{
  "n_layer": 13,
  "d_model": 512,
  "n_head": 8,
  "n_kv_head": 8,
  "head_dim": 64,
  "d_mlp": 2048,
  "vocab_size": 32062,
  "activation": "gelu",
  "norm": "layernorm",
  "norm_place": "pre",
  "norm_eps": 1e-05,
  "positions": "rope",
  "rope_base": 10000.0,
  "rope_fraction": 0.25,
  "qk_norm": false,
  "attn_scale": 0.125,
  "bias": "all",
  "tie_embeddings": false,
  "parallel_block": true,
  "extras": ["capped logits"],
  "init": "uniform",
  "init_std_qkv": 0.02,
  "init_std_o": 0.0,
  "init_std_up": 0.02,
  "init_std_down": 0.0,
  "optimizer": "adamw",
  "lr": 0.000998,
  "lr_mult_qkv": 0.7,
  "lr_mult_o": 1.47,
  "beta1": 0.95,
  "beta2": 0.99,
  "lr_head": 0.00873,
  "warmup_steps": 533,
  "schedule": "wsd",
  "decay_fraction": 1.0,
  "decay_shape": "sqrt",
  "final_lr_fraction": 0.1,
  "batch_tokens": 262144,
  "seq_len": 2048,
  "doc_mask": true,
  "train_tokens": 1432000000,
  "steps": 5463,
  "dataset": "wikipedia_en"
}
MLP neurons of a small language model. Each row is named by its layer, matrix (down: output weights) and neuron, and shows model dimensions 32-127. Each number is 128 + 24 x the weight over its row's rms, rounded and kept within 0 to 255. Numbers have three digits each.
A block is one neuron, or neurons of one layer that tend to fire together. Before each block is what it responds to, as a language model described it from the Wikipedia text at the highest values.

Name-internal subwords and date spaces. Second word-pieces inside foreign proper names, mostly South Asian, Arabic, Hebrew or Vietnamese (M-h-atre, N-and-amuri, N-as-r), plus the space before a year in dates (September 17, 1986).
L5.down1022:155143155164133150114101076156119122119108086143153122129111146087149142142136127142106121113144146135095137137117142158127122107123107152114097173109142135142143160110131150137178154122081130122123159135091102121142136079100161137150124096156135148106060099210099149106122144125113108132
L5.down1189:119153126120150115180138152109099099130159160139101146094119144120105177145142126120127127104111090115085115091175146136170134125127089157110119131122158129172099101112137133156117151128138111120109124155118116131099111089134167102099120130102095110134114091130113117161127116098148172118
L5.down1446:149136120106087136141137143106163127142135064122112136149122137121129159140132129165118114153110161103127135112112114155180124111108116116129147161130093187119144112144140129126147142108105128123136124151162124089184118106133109115121148129113126111148099122093138113132151124120127108145
L5.down1981:128058164130112104161092119105137076137184119151104124129157166086187127136153171143096120157104119124137098108093127181153158105097107144125109113165104114130107138165117150106138166075138131171131131143158128163140157110112111141107109154132080166147099100135112108118115159143156164136

Personal-name initial periods. Periods after middle or first initials and after "Dr" inside personal names, like William H., Daniel L., J., Dr.; weaker on proper-noun word pieces.
L5.down252:146107133132133167076071126115141127095117125087130164087147123109137103129086173140086129123105122136155131109095137153143116088114172127127099155084126058122156110137089123140112114169129151144163096102102126154105112165156120141126145097122150147095123139132129145112179151112109139131
L5.down1236:152112152094120149122115130107181132144114103111164113111176077125099153111092158108164109153111155169127124163153118101119118132104151143118150123126160120138111152177110123102147110124116133125097140129169127153125126123142127107150119114134124116162158134100119098123121100104105137110
L5.down1592:121108144125122141149177143109094097141054116134108163131121093100153108101120122113108127167119156105159108141102086118088107119120114149117117078143104135142119107145142091096149125129101131134128166132122095171115114117163136117138149138153142146122110116092119111128128128138147153144
L5.down1729:113105064133141127146115105169171148151130106120105090117122172074145135120128157114100133158117132119077106141121164146154121151101136148130113104146156166093131137113124105143116153111116138123136117127112139137104155141117122154139122106115153116103142143113119118162141122107134134136

Function words in set phrases. Function words that close a fixed phrase, such as "how to", "what to", "all of", "much of", "used to"; also mid-word pieces of names (Dens, Geertz).
L5.down37:120123160105118091155106148125137118141155120139112101144115136139167156117115086110115110137113076166127102111104140137120175131097095129121135149148140138099155165109127100130105138139138133101160147127124108136143069087126138126148160108169122155118122161091142129152132143125113173120
L5.down728:084124182161198101124152121108098163150103133102152106136137179143113174095125132138106097135128138106129132158132120113148122110117123166172099131177100112141117160128132131118171135157116133110119096149120111151134106105095108130138135161107173177124135086172118112153158182110120151124
L5.down1716:102156153098120130116121129124154079136114120100103139128160143114116122076112139103136161134164092086091108131136122097138152134162121142109129170106110152130119138113123113140172078137152146118149131118148103110094139131175098167134075129125129116117116133113151170121104119151138092121
L5.down1778:124102137130131132170133104110103121113149134115089158124171146190111101144137154125122130136128129164128151152122144118114135130111118114114130136152080141129125128116114120158085133101115136135157162165108125167156130136092128099153152142149119119129123171154115137102076151162129128166

Personal name pieces. Pieces inside people's names in lists and credits, especially the period after a middle initial (Edgar W., Roger W., Thomas A.) and first-name or surname fragments (Rufus, Clar-, Threl-fall).
L4.down1048:188119105132068093141099140157107120123088163107127138152088099127118115104117130129151131128117163126147146148147117131083117108109126138088139132126123159116105110164134135099162117129167108150137129148152117179106144142141083150129139152109098087094162132125110137144096107107136104117

Separators inside numbers. Periods, commas or colons right after a digit inside numbers or number lists, mostly in stats tables: decimals (6.3, 8.38%), thousands (2,564), dates (July 6, 2024), scores (4–6, 1–6).
L4.down1084:144144135127126116125087142163143170134099113147151113143154119106095125131106177128173104073141132135165141069142087111111128107158086095130148142140135128136118109121132156119153133134128123117101106156137149129133097087119171105178125141147136149141061111147152142133111125121137124135

Before an upcoming verb. Infinitive to, modals and negation (would, can, not), or adverbs placed right before a bare verb, as in is to collect; also digit chunks inside comma-separated numbers.
L10.down4:124128148106115116096209121110099149115155155100145160120154132051133107118135118141126109133149118121135190150174104155153118191078134067206142103135122103120131131116151132167121099177158144141098132185108125158114122103147147104107130136109151124180077138161082189110118086148102130119
L10.down6:146113160177130128147109127084096154115142141128135114114122112088149096136133098125162110130132107149142124166094102143159120118147073099155152147136118138118115138146116154110110141076112150142151113114149144123140144128090151144111128127119074115123125130148103153124070119153163144149
L10.down38:091123136154138120091131106142125097137106146140164140151134108109134097137102133185121133138113132161116143129104093097103100135122105083147163165147141107151122104106142176145133116105102147164125069127106116121105110072099158132098162127138103147146081132169135108117135179169134131117
L10.down77:160087152132134138057101136122118123167108064123138089145123154131145110061116157140142127109121151106145109105106127112069111165106123138131156112139114142135188098147127145131124075087111146161151117144102128142123145135140146124153134109126174118142092161111122097131125131131113119096
L10.down297:139090165133106139148116100144154115151089106110094136095110096107106131109126141115129119126140104157129129107124105090162148117143119130123144123131112130146140096110133117151147099071123119158161121123120145104136149107152113165156150138113093086113137185135140127137179124135121076123
L10.down505:115176115112139145133144134164162175106088140115132157102118121145128120166146125146125091097128157132152091130147101122083133163151117157141141107109137151092150143095091130152152157140112147158089091109097094127125141143063140138141153135169152140101128159149130117118119155084147107134
L10.down549:104061109124119125110118156096108120184123139132135102126121169146141114143155148191131113119145160126148116126163136131129127082141125148111132121101176155127122142096207099145092142107139142148161079104124156093116149148155143116141093123128096126131143143167141111131084134090105139126
L10.down615:129104130114142144147149133092158081146161126144120073139149116155079138159165102107143136146137142111126096178112141102130148146099143123119117156132114163107130098137137128181096151150108179162100108103157144170153100109091137134107129115139132140103128120172113109104135107096151126147
L10.down720:119171110127131145112123146117143134096111158169155130152125098139080153114131121109122145149103072103150088157153137168134124162161125172124144125107102190099102116146133113130151061127141114116091120153127093127137100104188094126105107149151154126100126137128105138130108106119142075098
L10.down859:117127126110116101075126098121138133094135129133098161077147106151104148152086155157107147160076151155124100088122106133122100133156129122111111149137091151094130122110161103122092127129075142098139135128126155119108139120118142145103152132150130093075105119152137150107137093097127098150
L10.down1211:098138085155155134134118127159134130138151086147096127141159139130118119158094150125076101140090071138124093131091146115139136107189146142099126158105140114151107131107136121149093162122153105158140106134119117173129130161114093129133159143137120150161120105111160134172125173143151123115
L10.down1532:129116145130114162118122097154089142130111117136158122148125169133143121112168148140125163146103106121105132118102084146143115112129155122115138144168174098128141129133166140130160133142114131160188114124136139152137053129122136143082133112139145132149086160140112118096116095102135113144
L10.down1552:125119103119150122147153129171079115109108129188111096130112143111100122150139148165107140118165142140113099105142127147145139091120139116070130137133063157074138151124096140168125072137140113151158117102141121126144108112135169107156118123138099154157068178132149145115183143100108102117
L10.down1638:134163147136104128166112124163162126111093095117146113129168135112145109138125090146146107120119083153170172117155140098115146066132150138154152157121144139167131163101146130140134150104137152117167116149169111109078091103103157115109177121137148139138138104167139149146160130141120108130
L10.down1737:126105150077100129120121122136149102124140134159126166137131181177130102146118163142109096122153104122107169140147165096132131151136116157094092094122107128104140122168075135176136140083124115120064128130106140130133129124170125090144128135136126189121119148153139107173110129118122144139
L10.down1980:123107160113124155161142157134190155107123167140157175098112131125107119156127163118114135104145121148132170109151119128111135150106148123096141092155101081104140117092122158191141106095119135103134168120096105111118154118133172112116152113172145100112144175108135122122100147095105108100

Subword pieces inside names. Word-piece tokens in the middle of foreign or rare proper names in lists and tables, such as Yos-ap-utra, Kos-c-iusko, Khach-m-az.
L5.down970:100138153116107107117128149122139166138127153138130100110153125110133101135089135114075074117151149128145160133140117159135108130122141120116128116130104113136108128114145130148095141129098136104148177112118108127112166133148157145102145129108169150125109127151112139147114130083147120163
L5.down1542:082109163138153157121093117121103164181146111096171088140154132107117161182103134111122124113135143130132130078112145143078141138093137156124143131127092127125113136098105128123091113133113114117117135128120112166136125137149140134122147111186158137171143131147090118136124120093139132137
L5.down1840:156114131125153124148155130103094143156112151112177135139097125148138120132139172119116142142154164116117108121143086135147107083131180147125153125103123088110126121158105137121145108108134153151153120130094169135089127126145106118165117155097163099114149140132113090149123115117145120140
L5.down1940:177169111184121140122112155149175151139119102097149172122119153127118082124079161118103123084156130121107129094124133142104130101112184172175151131169114143135140139114153141127129117150107137173123157111140112147084099169153146135094133119130172120097109145139112116118150112108131086110

Early word pieces in names. Second or middle word pieces of a name or heading word, mostly at the start of a table cell, list item or section title (K-isp-est, D-arn-ell, D-amp-ing), plus "Years" in titles like Golden Years.
L4.down437:131075098170085078163117132090086108160164094145131136155138114156110126109158163123134115127139137147106126163089134147096116125123122108116073146123095078143165154141118108134122089100175111135108122117089177103134096118150107112159126117147126151143139151133146107105128131163124116113

Month names in dates. Month names within full dates, mostly after on, in, or a day number, as in "on March 25, 2003", "born 11 April 1948".
L10.down7:159086137141112118098117125110143156169121083158126141137130110152162128141117129130199156148128103111155129125111120148119173132131118103159116094118155117102125114121130139107137098135109093157123140153133096138096114158132100127138127105129102117077156140120094145134133140134107104139
L10.down189:160173166120135119134089109116128164138123109135097138118101093166106116116095182117152136088126125117145138107103130103066142128130176147107114160090111109123164121153128136140214153087121096114123155143116167137097169158117138140102107138115121130090132108097141136145157104142134113120
L10.down348:131137143129128123118068099124120109119164145111107107147129115163155113097104125150163158130162134179142130148144148149100091132103130124093163097122115126130163160123128126104126135141162118129111150136128119159112132120151164127146129159111125117153147124131099123053093100127148150084
L10.down431:112146119125126160097152088121102139120154141138135137122160135084117159121124084137121148139108098130168165145184112092131152131141157080102166170108095126120104141099127133115168100143145117144163068121126142098141131134136111092157131136131143155110177123123127149170171106127129086128
L10.down455:160128127101155088108152154154132107103134122123101147134150133128147141099122124181084055144115122131140122098119157110091134123105118158115113102136148098127149124119166089165121142171098163121163103192132101154116096118138135157147140127126136123139134147132108111154150122145092092115
L10.down660:153141127171147097120137109090104135110138110127108063147118172123113154155119110086178090132129095083173135144110121171146140097122119098132130110111120181127130124122147090138137139146135149151158149125135153169136139175160147135105160134121179113128086130138146119161149088169095107124
L10.down753:144125120131129161137146120090159145138136112149113136160131148157113104109156157145147146098117137130119135107131144073133181138146135135148154190085159121153112131163123157134155147186139119131162112122140129175144107136119124123093172092102095095132124142098110091143111149175109088116
L10.down777:139111157111142118075145145139128136109108160156161118136139129108161137110154176144177147160153103094107108113131110134114128195136126093160127136148111120129134143117093138152135103136090115131134142142111109142153109123146154150106122124154159125142124141135134098123121101143109087095
L10.down826:130138125110167097144115133148134094102144134096101176149142109142106148095118162100151160093125134135112142122131188136136159118141165144110113159083153121146132142106136129144108084171172141113088137141105110120137150118129122163128129138123133082135131131112132102113149076124115099137
L10.down960:116134134106163129088160115116092115164104142121142164139101161112137102096107178127097114117121121116125142123123163086104131130159154121152095113112110121109136137148102087084140103122143120119123139161128165114117118125121095117127181155097119171139144091145118146174135073089150130151
L10.down1198:085127164148080093106140153118148124131153150094145119102150088137128121150134098146152078112137129129182120130110091102100150123097105109149142135121083141149104145089127147061145144147112095173160188155100099143129141128136154136135129140097082162125109081094138159144109122134118129115
L10.down1465:111119110094073113133104111124136156156161093102106152125135155151149111115095153132077125183160117109119114159139129095144119147114131106148127197089152090112150124097093096170146126133154158139118173140108124159134142059126086084134113106142145093141074130109103132161160160094132118130
L10.down1505:115121106074092112159112144139128139124121133150137109130148114123095133122175112160091126145133152120087128136093098148145133145123154124164138094134102097135124099138117172143167130152133111132115090089119149115083125140142125119102132140106127172182113098178123134114156098167132101144
L10.down1900:101166171122137117171126114109114148153125097102180138123160165161099105110156133103146134119119101101143161156135113113116122158135149101100173120122156133118144128088141108104099124119165125121087119159130074125169148106147129146082152162145116091130165134127109126119126121132120148147
L10.down1943:148114124149104155089141143119117172124162147132097165151139163081157185103100100117127145178086112133108142159111125106116114117122115158078143131149146165142101152129122123100131134126132158142137151118146123119127138110128154154115109134131150116143105124130152140110110139086136118144
L10.down2037:134136171109129106114116120099169122103134108107152161132128135181123159105176144140128144126115123155110150143082148193143141125113126104142107095099129138101133133160163121114123129145119123122128100105090153127105104156128177151176092100112088110163141139119085106116119175125141096091

Continuation after numeric prefix. Second piece of a number or name split after a leading piece, e.g. a digit after 10/11 in tables, a month after a day, of after University.
L5.down436:128148106108111168100118146097149167132110135118110101122173133104073156103125132104099147129149136158098120107095147115137111130134126089163120152106103149078137136105074160097070151138126086092112133175124126121167099121159179134106150104148134153115148101106115149125139151109121110142
L5.down828:151153161189118122130160097150107115115140144134147137116123145154102138164151130109115087112136106113146105134102111142120153109152157170126141135127123075140133142105143099090124168135098140103113128102133125116116146143103123117144147113151081103166161137064107099153127119150090158121
L5.down1086:109147131105142090128131094130111173148094113119161117095129169094147073145087104141118142127094152125133135117133152153188152141111158147148100111123115108130127160154116126120132132096119171155154137151119170158074136145135159123108155139084160140130126138148118155141180111142126113105
L5.down1232:121154101126123169119109119143127149105140145144119166142151126056110127136079115098130115133152141125115126133101112147135157102065139146130124141099161126102121129119146141112126098176152120136109131183108105120115151148149106150119156156172124148104108107126078107112150151112137123134

Month names and number parts. Month names before a year or day (in March 1869, 9 June 1990), and digits after a decimal point in percentages, coordinates, or amounts.
L4.down609:119151125132133154138135147103152067155109159137094132093129092139141111190100113157119106142097118143134129163134132135115156136124180118121126143144138157173143091116134132154138128133114102132137120138114136113120186177146151124091127133126144079138147129133128103121137120155135159118

Before a year number. The space token just before a four-digit year, as in "in 1867", "31 August 1992", "until 1918", plus line breaks after Wikipedia one-line article descriptions.
L4.down1877:149135111093119099119092119066116125180146140088135151120127105153101179121056170109136140125122135101131147134116079145109103145111170142107133079098119130100155109122122157102128121111105071083109148106176139124084154113121142140143118118123112091146155113103136139140074117082095107092

Non-Western name pieces. Word pieces inside or starting non-European proper names (Arabic, Asian, Indian people and places), e.g. Al-Arabi, Yoo Nam-kyu, Surib-achi, Viswan-athan.
L10.down28:119157106172160149120170165102115118153151099103166152153070138099129135084141084126103142140146114153090126116130144133149093109121103173130178116122161151087148121127157131141087107122093091110152156125120111164136140106123105143139159166128112116090157108116143131153089132141102152106
L10.down106:111135136129195125113129091162110094112141143127121149137132111158122128140136091153126131166111158074134152138145149111129116134124116149106079146117149103151080129118109128126118123125106148142170156141139118088158123107148115090146156105083156140128130091102099121101181119116125129134
L10.down238:121130134166147176114117107096133106148113137109154142116106103101086148103106110118091107154160100119135129111131174108147090138119127144109182102108092138118152119131111141137139121116100129134073123143121139185148120127127128092125133124208081153115177167159138127089157149176104112071
L10.down382:124158091138119109119079116124121124113152121110156114134136155139155112109073105120164121141133136147187145139119069153119141125107107098116124144133194086147165123110139149107148155138199168135104127084167128096175094140098161131171161104129113110076116122135108118106143110137131118153
L10.down600:138121169147128143108144131131138136113093121151176139142111085148103127119052082109093121154128139174122145128123121102128064113123164131092166127144121179102103141130138155108120123074144098131108132117151176138123106115090150159122123131131095165105191158130139130110133176131117119116
L10.down811:122146126172109147141086106146138149158139143166133134112175101115091171144127134137107129134108102117150139103107150142088181138077145161115146138125131108117172147143103150131139079149111129111181133142082065172156109101166149129103125125105130124129128098124137138099140104133092157054
L10.down865:102072085149117160166132183091146128148128171146097079121107125126147165146137118130094091177148153116118132150116146098152147097127121138063185122124111135051159120129075134116137110130099130131099148126139172119099134118093142125115133128160125103106167157148110115153114123127125130134
L10.down918:114121142127126104130134168166159126161146141114187145134124130080151141116086142148112131148140106143171126156153120131106076101139111070116125123114149125125096122110101170084118085115130151147152118158155113124127144130112110098101159099096152141142131131125139183132154135127111139102
L10.down1055:119139124149150112149162130120147120128161110129154132122118111166120162143129099134143149136137156117100154143139101112115139130114111178148140138166119064089102124136130150078113131128115099143192153051129138097172177147156131097155121118106143137113135141172159132164106097073132107180
L10.down1056:178136144111130165126106107055118153113103121152128089109131060111097145121124137115141167114114138148143140166114111151152126118110118136087127075145109137133106117169103152129119156087134129105135115158160117175139159102131079148138142109104117140077107134153139116145131121106118114097
L10.down1389:162129168117144129078135145115140142159101158193163194158150124140102112116103102127107135141145146131133144143122130101184125098124139113117174111128184122118140152160130120153136141112126088141123123157139183158146139084120091151116100140094107125090140101124152126125139173098132096112
L10.down1717:129115129178124126126166116113138141147135155155161167085143134076118155080128153159109102188157132131120148115122126130165094137144112092127129147118100158138159117128121133126089188131104145144111160097095135134175097111117103102110136122111110125102101125146154139130121151111095116115
L10.down1910:119138148123093135110153164135107114118086122106149150101129136105135149120094113153105112119142140129080111156139149136160136169154113127106141147126069126070108183180142152159084155096126118136151144107093104129129135087113124102094176124096127106171155126194126144147121157152117139136
L10.down1936:116113129107166151176116092121143120116149147124102144116176147089082145145129116137123100077113179094082144091115154114117131118162104164097102161142120138105135142093133125128078146144104154129175117177107105117163138112091136126109140111172144097122126104149170139127139101136087178164
L10.down1989:096132139115168120163131151162130125074165090136102098167127139126100129142125105123138124109136074155116082113127142103087109117170122148109127151106135098126131159112142094131102135113127099143129113141120140138115139116145120152144132178153095123139104137143154117114110104111120151148
L10.down1990:119082139159166123107179129095170089145147149100136099160092059127080106139139094111115088145084112121118129150121171129109083106145161124130173171136154147102120109132126087142123139124097133100146104159129147104139094119110127165121143138155066140093145123115128134119138208139099100103

First names in person names. Given names (or their final piece, or a middle-initial period) at the start of a full personal name in lists, tables and credits, such as James, Catherine, Nick.
L10.down62:184054129151087117134118091092125139138116134110118158142168139154124182144151131152102121147160142136132127145085097134094149111094139117122142122141152125169148107172131147084118144133115142096146127152158171108114134110151076126112089181124055126093095097131137089153117143163094065110
L10.down498:193064112103111138143123135081120137139127149128137145124138133130097153095133110109100136149171154173116141136076085173130150123095117168103145125154125111157120145162095171149119135137140156118166161148138122135124134135099029121109120118114107154094119092145135079117127111123170046135
L10.down508:142096146108105147164167116125130126137150117135132115172126157114108133120123109117137091155165124074145144159138128092145149123060124138150136156126172123171141126157123137130151119124108132133174125129124117130131152097108114104147155126093129128135160102153124148144129144141124107132
L10.down596:116145146149129127108153130120123129174100120106111128126139168095127065119145140190130102100128156127105138148134106136120138130145158152126103146091127091144144118132093147076152132129090136133132137140137129142161127160149175138154139163100146145160108129111109121148084098136149111111
L10.down627:105139112108122146145104131111107110128099102119110153146128148143137122156136140114124086111162142159125148123083135091150113110110159137138151166172178107112106135134149139145168115083123100132116139176125135117112182138091106111070122143139094120111179124094147083093134139141227117121
L10.down959:116121126123142147098105147118133095117130118107123168134172090112075133116111123140119101104115148128136150125128132125126131138194172160136108141119097115111162150179154134148153152129122103137139119162105136107100185128115090152121100139136137180127143066136139102097150125126180134164
L10.down981:205100124117121122122125149116107131161120121157117101141145103173114108136131121122140108165127140108098086124125111135154134126051109113140122126160176114136162131142090153099158124116125110098155109150176140113108089137083043123144096088132077151165139114117114105124117060068119105121
L10.down1000:156086124151136170098127107115126116114132138143155120091130107128114130140111103143109083141106151125133131115133112071113141120143121160099107118115128129116045145146135142104114154111110138114159120149136153155133146120137097157117092140101154130093170086139156092129122143106116127157
L10.down1163:154093169111120117134111132097155126185140141109107153101134118125089134115132112109132166161141153139101101146126127118130132152114129147111109125157112122136165122116097114131182151166138139097160169145168117135147093107111063132143088143136098142091108100138141101100152105115146077118
L10.down1363:119181116138077162134095175113134160097141111150141114103130159167126110124137150167104108114141075133147116126115107106145137165113168130140151156139136082125112084109093154107109128160112098083112157134147157124105107145100128130143135158118106087153110106151122096123145148102166126085
L10.down1538:143097128160104151101081120139129146143130097106154143148131082127102093132158132144107119111145130101163094151107138180141157141119169131148138122105131128118118166136186125124129078082099125105108190126105134126143127134134088113103104116147136134155137126113133131131113132123150139111
L10.down1755:173152114106128147156106145126150158092161124121106120134102117122101140134107128136119149167151121117104150120102101103144129118100158181108162127144154106117133159136120139140110185116086128089141135127152159112145136139134051131095119122143141147135123104146117132127117145136167124140
L10.down1813:132153125162151142137149147146153126121094081150118139117144133152113149101126108137109113143134152185125135134124128125089112126120108118117138121049151147149099122108113110120116114112131176123121145137148150117125112147106081127126143114125140112125117113157142183134148120120143107119
L10.down1915:154099122117117129125112157087108124163118154118110148111147149128081141099114091117142138146165147118132138140083107135118129107106134162099116155182110099134124130156112136151133162169134166143180147159130132093138141135123073136104091100140105141074119085124165088125140118123154085118
L10.down1918:161127134146111111106149120128107096125150102108135116144090149129145129120158116130122143166116172114125148101128099130099120157122129188133122118130134115118134109097096155144122155107120121170177139127152147107166111108140096140102103140121141105104126136108131095107143115157121089147
L10.down1925:184082157180126161124124108139135140160098118160151131094138134137121104114171107139143159129109118133146130104113106123118096160132135131135145162125141135087148141088111122125188133119100101120172114156143119149139174132123124162131084098066076121148100151107138103115143094154144103123

Repeated rare-name fragments. Early and middle word pieces of uncommon multi-token proper names, song titles or places already mentioned earlier, e.g. Shar(man), Roth(rock), Mus(cles), plus some digits in tables.
L10.down151:162138108099127159138187148152122127143152104143123149103152108141138114160145102103091127141068158141162126108124132123157144103152130142103122125121144101151129095131143127119135135128144151117122119129134119152111117146105101140130156125158164149115154088117140184133147091117146130135
L10.down525:116128169122145111115123096123117105120092137118103147150116127177140129144130149117123148098143142161149120134074116126147107070120127097105080101154107095116058109143144094121150131132146118120131146142109129135157109110121140130129156147172143170109142148088099108139130133084159102122
L10.down572:092147117123148129170096125102116139140156099097073178133154155141110124157071142105142130110116130100105158147116165121118081115125115124140125168105164155121154142126132124163134098128147114091155102119115108094106110134132119114130121137093144115088123111144136128126106170128132135131
L10.down578:117086143154143103091083144132129129127088100121153139159152105146065098096130114133158162118133108134133131090148165166144153127128133133120085171138170127141094128150120138129150126135137133113114117132085146131177099151163071115113112103133078093100119134125113104143155107157121096144
L10.down625:084132120168177142143176094142078123124138124109169159157163147154148131105154137118102137111148108116127142154161145142121139130157139129120135100169137139124128143109128103103096119143091175139128084097154120100151139121095128158160131128123126122150117089159115121150116095112121083129
L10.down883:133114112144114139134101164112126154127130101121136109096151087148100127138105130127139153144185149078153081085163109132117153136104097128095141164109127108125114125111119121130095087155144108122101124121137109119146136133185142106132126112119118152136105149077140123150112124119113119120
L10.down980:107142113117072146120129147121134117145154084128128126086133132125171151146127166110159138140142156119116152151123152140146124175134167137110183154147137099167127130095130129147165143137120147126115142073151110110134109161139137116130155119135161140159118116111100139104111114089103099170
L10.down1047:160103105152144128127124106070126137122101147137152145153131111123105153086147094084121110135113134145176126136115163112102171102132155139106136141132119105103151104139158122102152089139144120128099099121138096150130136122108095139112139102148114107144096136098144100098115121107160047110
L10.down1063:154120088079098127135101130146108122125118099134101099126135151138151133155088165126124136140126176118165101108139099130110106132152120161115129148138130129145119092121122101098133109189190134121122130099177129106093100143149131070155127122163153156141127130122149137126106063127142138098
L10.down1100:133084130129148152117121121114094143144161071121116138113132159132144150137134136125119114119139121104151180094075128100146142111104127129122142130131123086095116113153155148097129092167122096142161150107190108121114110143080085168133088098168137126138168100106096094135160084109140115138
L10.down1237:124145148078120157160164144118158101155153133117131115153135162138150134156126160074092097115127089117148125100104095124153144114132125182136134083095138107131168139124136104156154100162158133070128108110115115138138117134115119135145147136143119115137170157133104154116143082101137135125
L10.down1313:132161180145149109104146131127146135095143116094140105104173146156112117139138114129128146114094158121112065154147123121153149123103108120138118129106135120170142120122125107134130136125155099133098162152133091168085146156145164119135133152095155149144116144127155159131078126113083118082
L10.down1456:139135155108075136141127115120124128104119110095118130127103138134143090130136208108098159126143156113145116128125140117152119092131115133168130115131163125132121109098114130130138155149137114123104166122094119134115140156183138145114107139109173129131108138141131142139120113116135110126
L10.down1533:142092158111137116125150122131146129116115118175116130140165084121133109126152173132106168147118135126115093090098151105121111126071117135087082130124145141116166074127126150142125137139122124111086107089128135123171146111132145123168111134141110147151122097122112142124140126099203143138
L10.down1894:089131145125140144165155171118112095148127104104171115129099139153126128139146176098121097108094177133138119116133138115159162143133131114095143109125152080144083122132104090133108156158161149120117119129119111082154121145099145169155128119115149171127156127145114127136147055142120120135
L10.down1931:127094133107123124094138161116122170116132103133130150116154122131109143099117183144097119096139143118139098122096064127113153125133142152144093124117116123124117091120107123108121097164117173143146127100140177104092139164131149139131136117127118130172098127142119114141140116110124101107

Space before year. The space token right before a four-digit year, after a month, day-comma, in, since or a table bar, as in June 2024, in 1989.
L10.down49:072117128129139157127126132105117131154145142117145096120099157118149139168123112099114085139140074138141172149138115160137169101153100135085120135121124169150104141142106078179105145124099125113147099111129115141155124114156097148114104113125098127133184168117125121133131125130114156156
L10.down108:138174112130105144142088123129160127134147142132106078159108124104100131123128145072096116117140098139116111086083113155157135131142124138123127131151123151168140149140144153133194119163143152125062124149112096110141121131127109143122128117121119125111125176125093149116144140133197114102
L10.down194:124137174162106191120149123123138125142092144140179126096128112115112130151085101173160136163116108120125153142141117145115120148129108090145123102194156133144113141163133126125164128132055137071135126141108106134137126160150119159113077134118122159135168149163143136098128148123098104106
L10.down293:149127138123125153131148128125148131168114118107113125120142142114109141128127152144126137104117116111078176114126119146103150091123166098159146111161120141118156127147164149120123099140138099107130138124112119104087139060139119132118128131149086139114144152146090140110139109100165105137
L10.down337:128147157126141142158098123107157135159135114082098145112143130094132154115110120144128174127178136109146104131162099087116164169101117114129153120103136138113129145115154171055144135111148126136137125118105122130169139129074090139146190126131119122138142106159157134104098153135141113134
L10.down362:120093148131150131111156178171113159182129176154098146125179113133088141135137131133142139128127148138133129105149104133133097151180164072135151152127061128102136101127097151094141114111145137102131146119117118133161133147090182095147141153128134137111149094136164135117098109140097143128
L10.down404:152119128106138149103089135123105149127131107097147084140176165128168116102082151160122111117158107134100109109172142118076107108121120162155118078114068146101123123139101128125095108123165107153121115098125117127118155130140176118144110155158132101158114128126100158100112161063130140118
L10.down631:110116116122096137130121117128128135145127161072172137136110112099143138134110167086113159136138126156145127149097137151115100110101104117147144183153134140155115123172106138166130105125154143133178111153103185085106071139110106128147157136076145126076131141142168113167129153110157126179
L10.down931:163164111139102141124124138107139115138156116120140111094176160161090142109064134105167138117129116148142106156142113106141148091154113133119152152144156130123137148101136168130140126092103122100114102113165131089175092124167091116147112106162127096122099119137136156088104082136154109147
L10.down1003:097108188159109108147138109113124111115117139174190128116073134125090121139128115129131128086145146155184152112090102120131127118120132106146140169154109143137106156096104123139101120125119139155127161158114121114093166123137117141159125115131103139154151124181103146145107162094130138159
L10.down1085:101087126131141126129110151098112161124103126111125159139149156134099142125123160173119124144133127091039160100096102221123146123105126153108116144104177158162100118125075131100136116127121156130150156112128100161098083153139108135146120115133145148145117113086152117159157136118112112134
L10.down1098:124127125109103129139092169136111130119133136129127135114133141136126159112128092089124104104144155103129153139140157078128091087138123079104105129133120135126093116132098132133130098150148125108106127169091057149096170148106175163102122105098116168074167139106134148154145138140131152128
L10.down1118:103145095130111136133152124166094146119144130119149146183128140104143106094124130098121127168113133090122117143116127123181126127172116095154134106145125102140118155172131097095133135113141145148117075167116067121179159155126121152113139130152080140124132153126119122148087130153111164123
L10.down1309:153130132122110164157124138147183155172086120179133130140109145123119091123149109160155107116137094091126110139144126093116099146150126133090156109119155118102100147126109155143138124107123106144130122125140106150151134122117129121121139089162134109149160115185129103115135142131112078107
L10.down1419:144142132124080166103138144112165172188108143129100095108147161112148170137134110116151120150133103110120153152174122173165130132195065119088150140121096106092106117152162153126121108147109146114084141100138110153133124119113126127144114116116140106137118137146152138109132118093120106122
L10.down1444:085124128114155128131102085142126080129163154131091144114155144114090173136093111113145108160094080128075125163131093118106118152137141115144108134114152136112144167156142122117128132199160179171101110151125166130105133148114123159127105139088128132124167135115111113180123100130135129108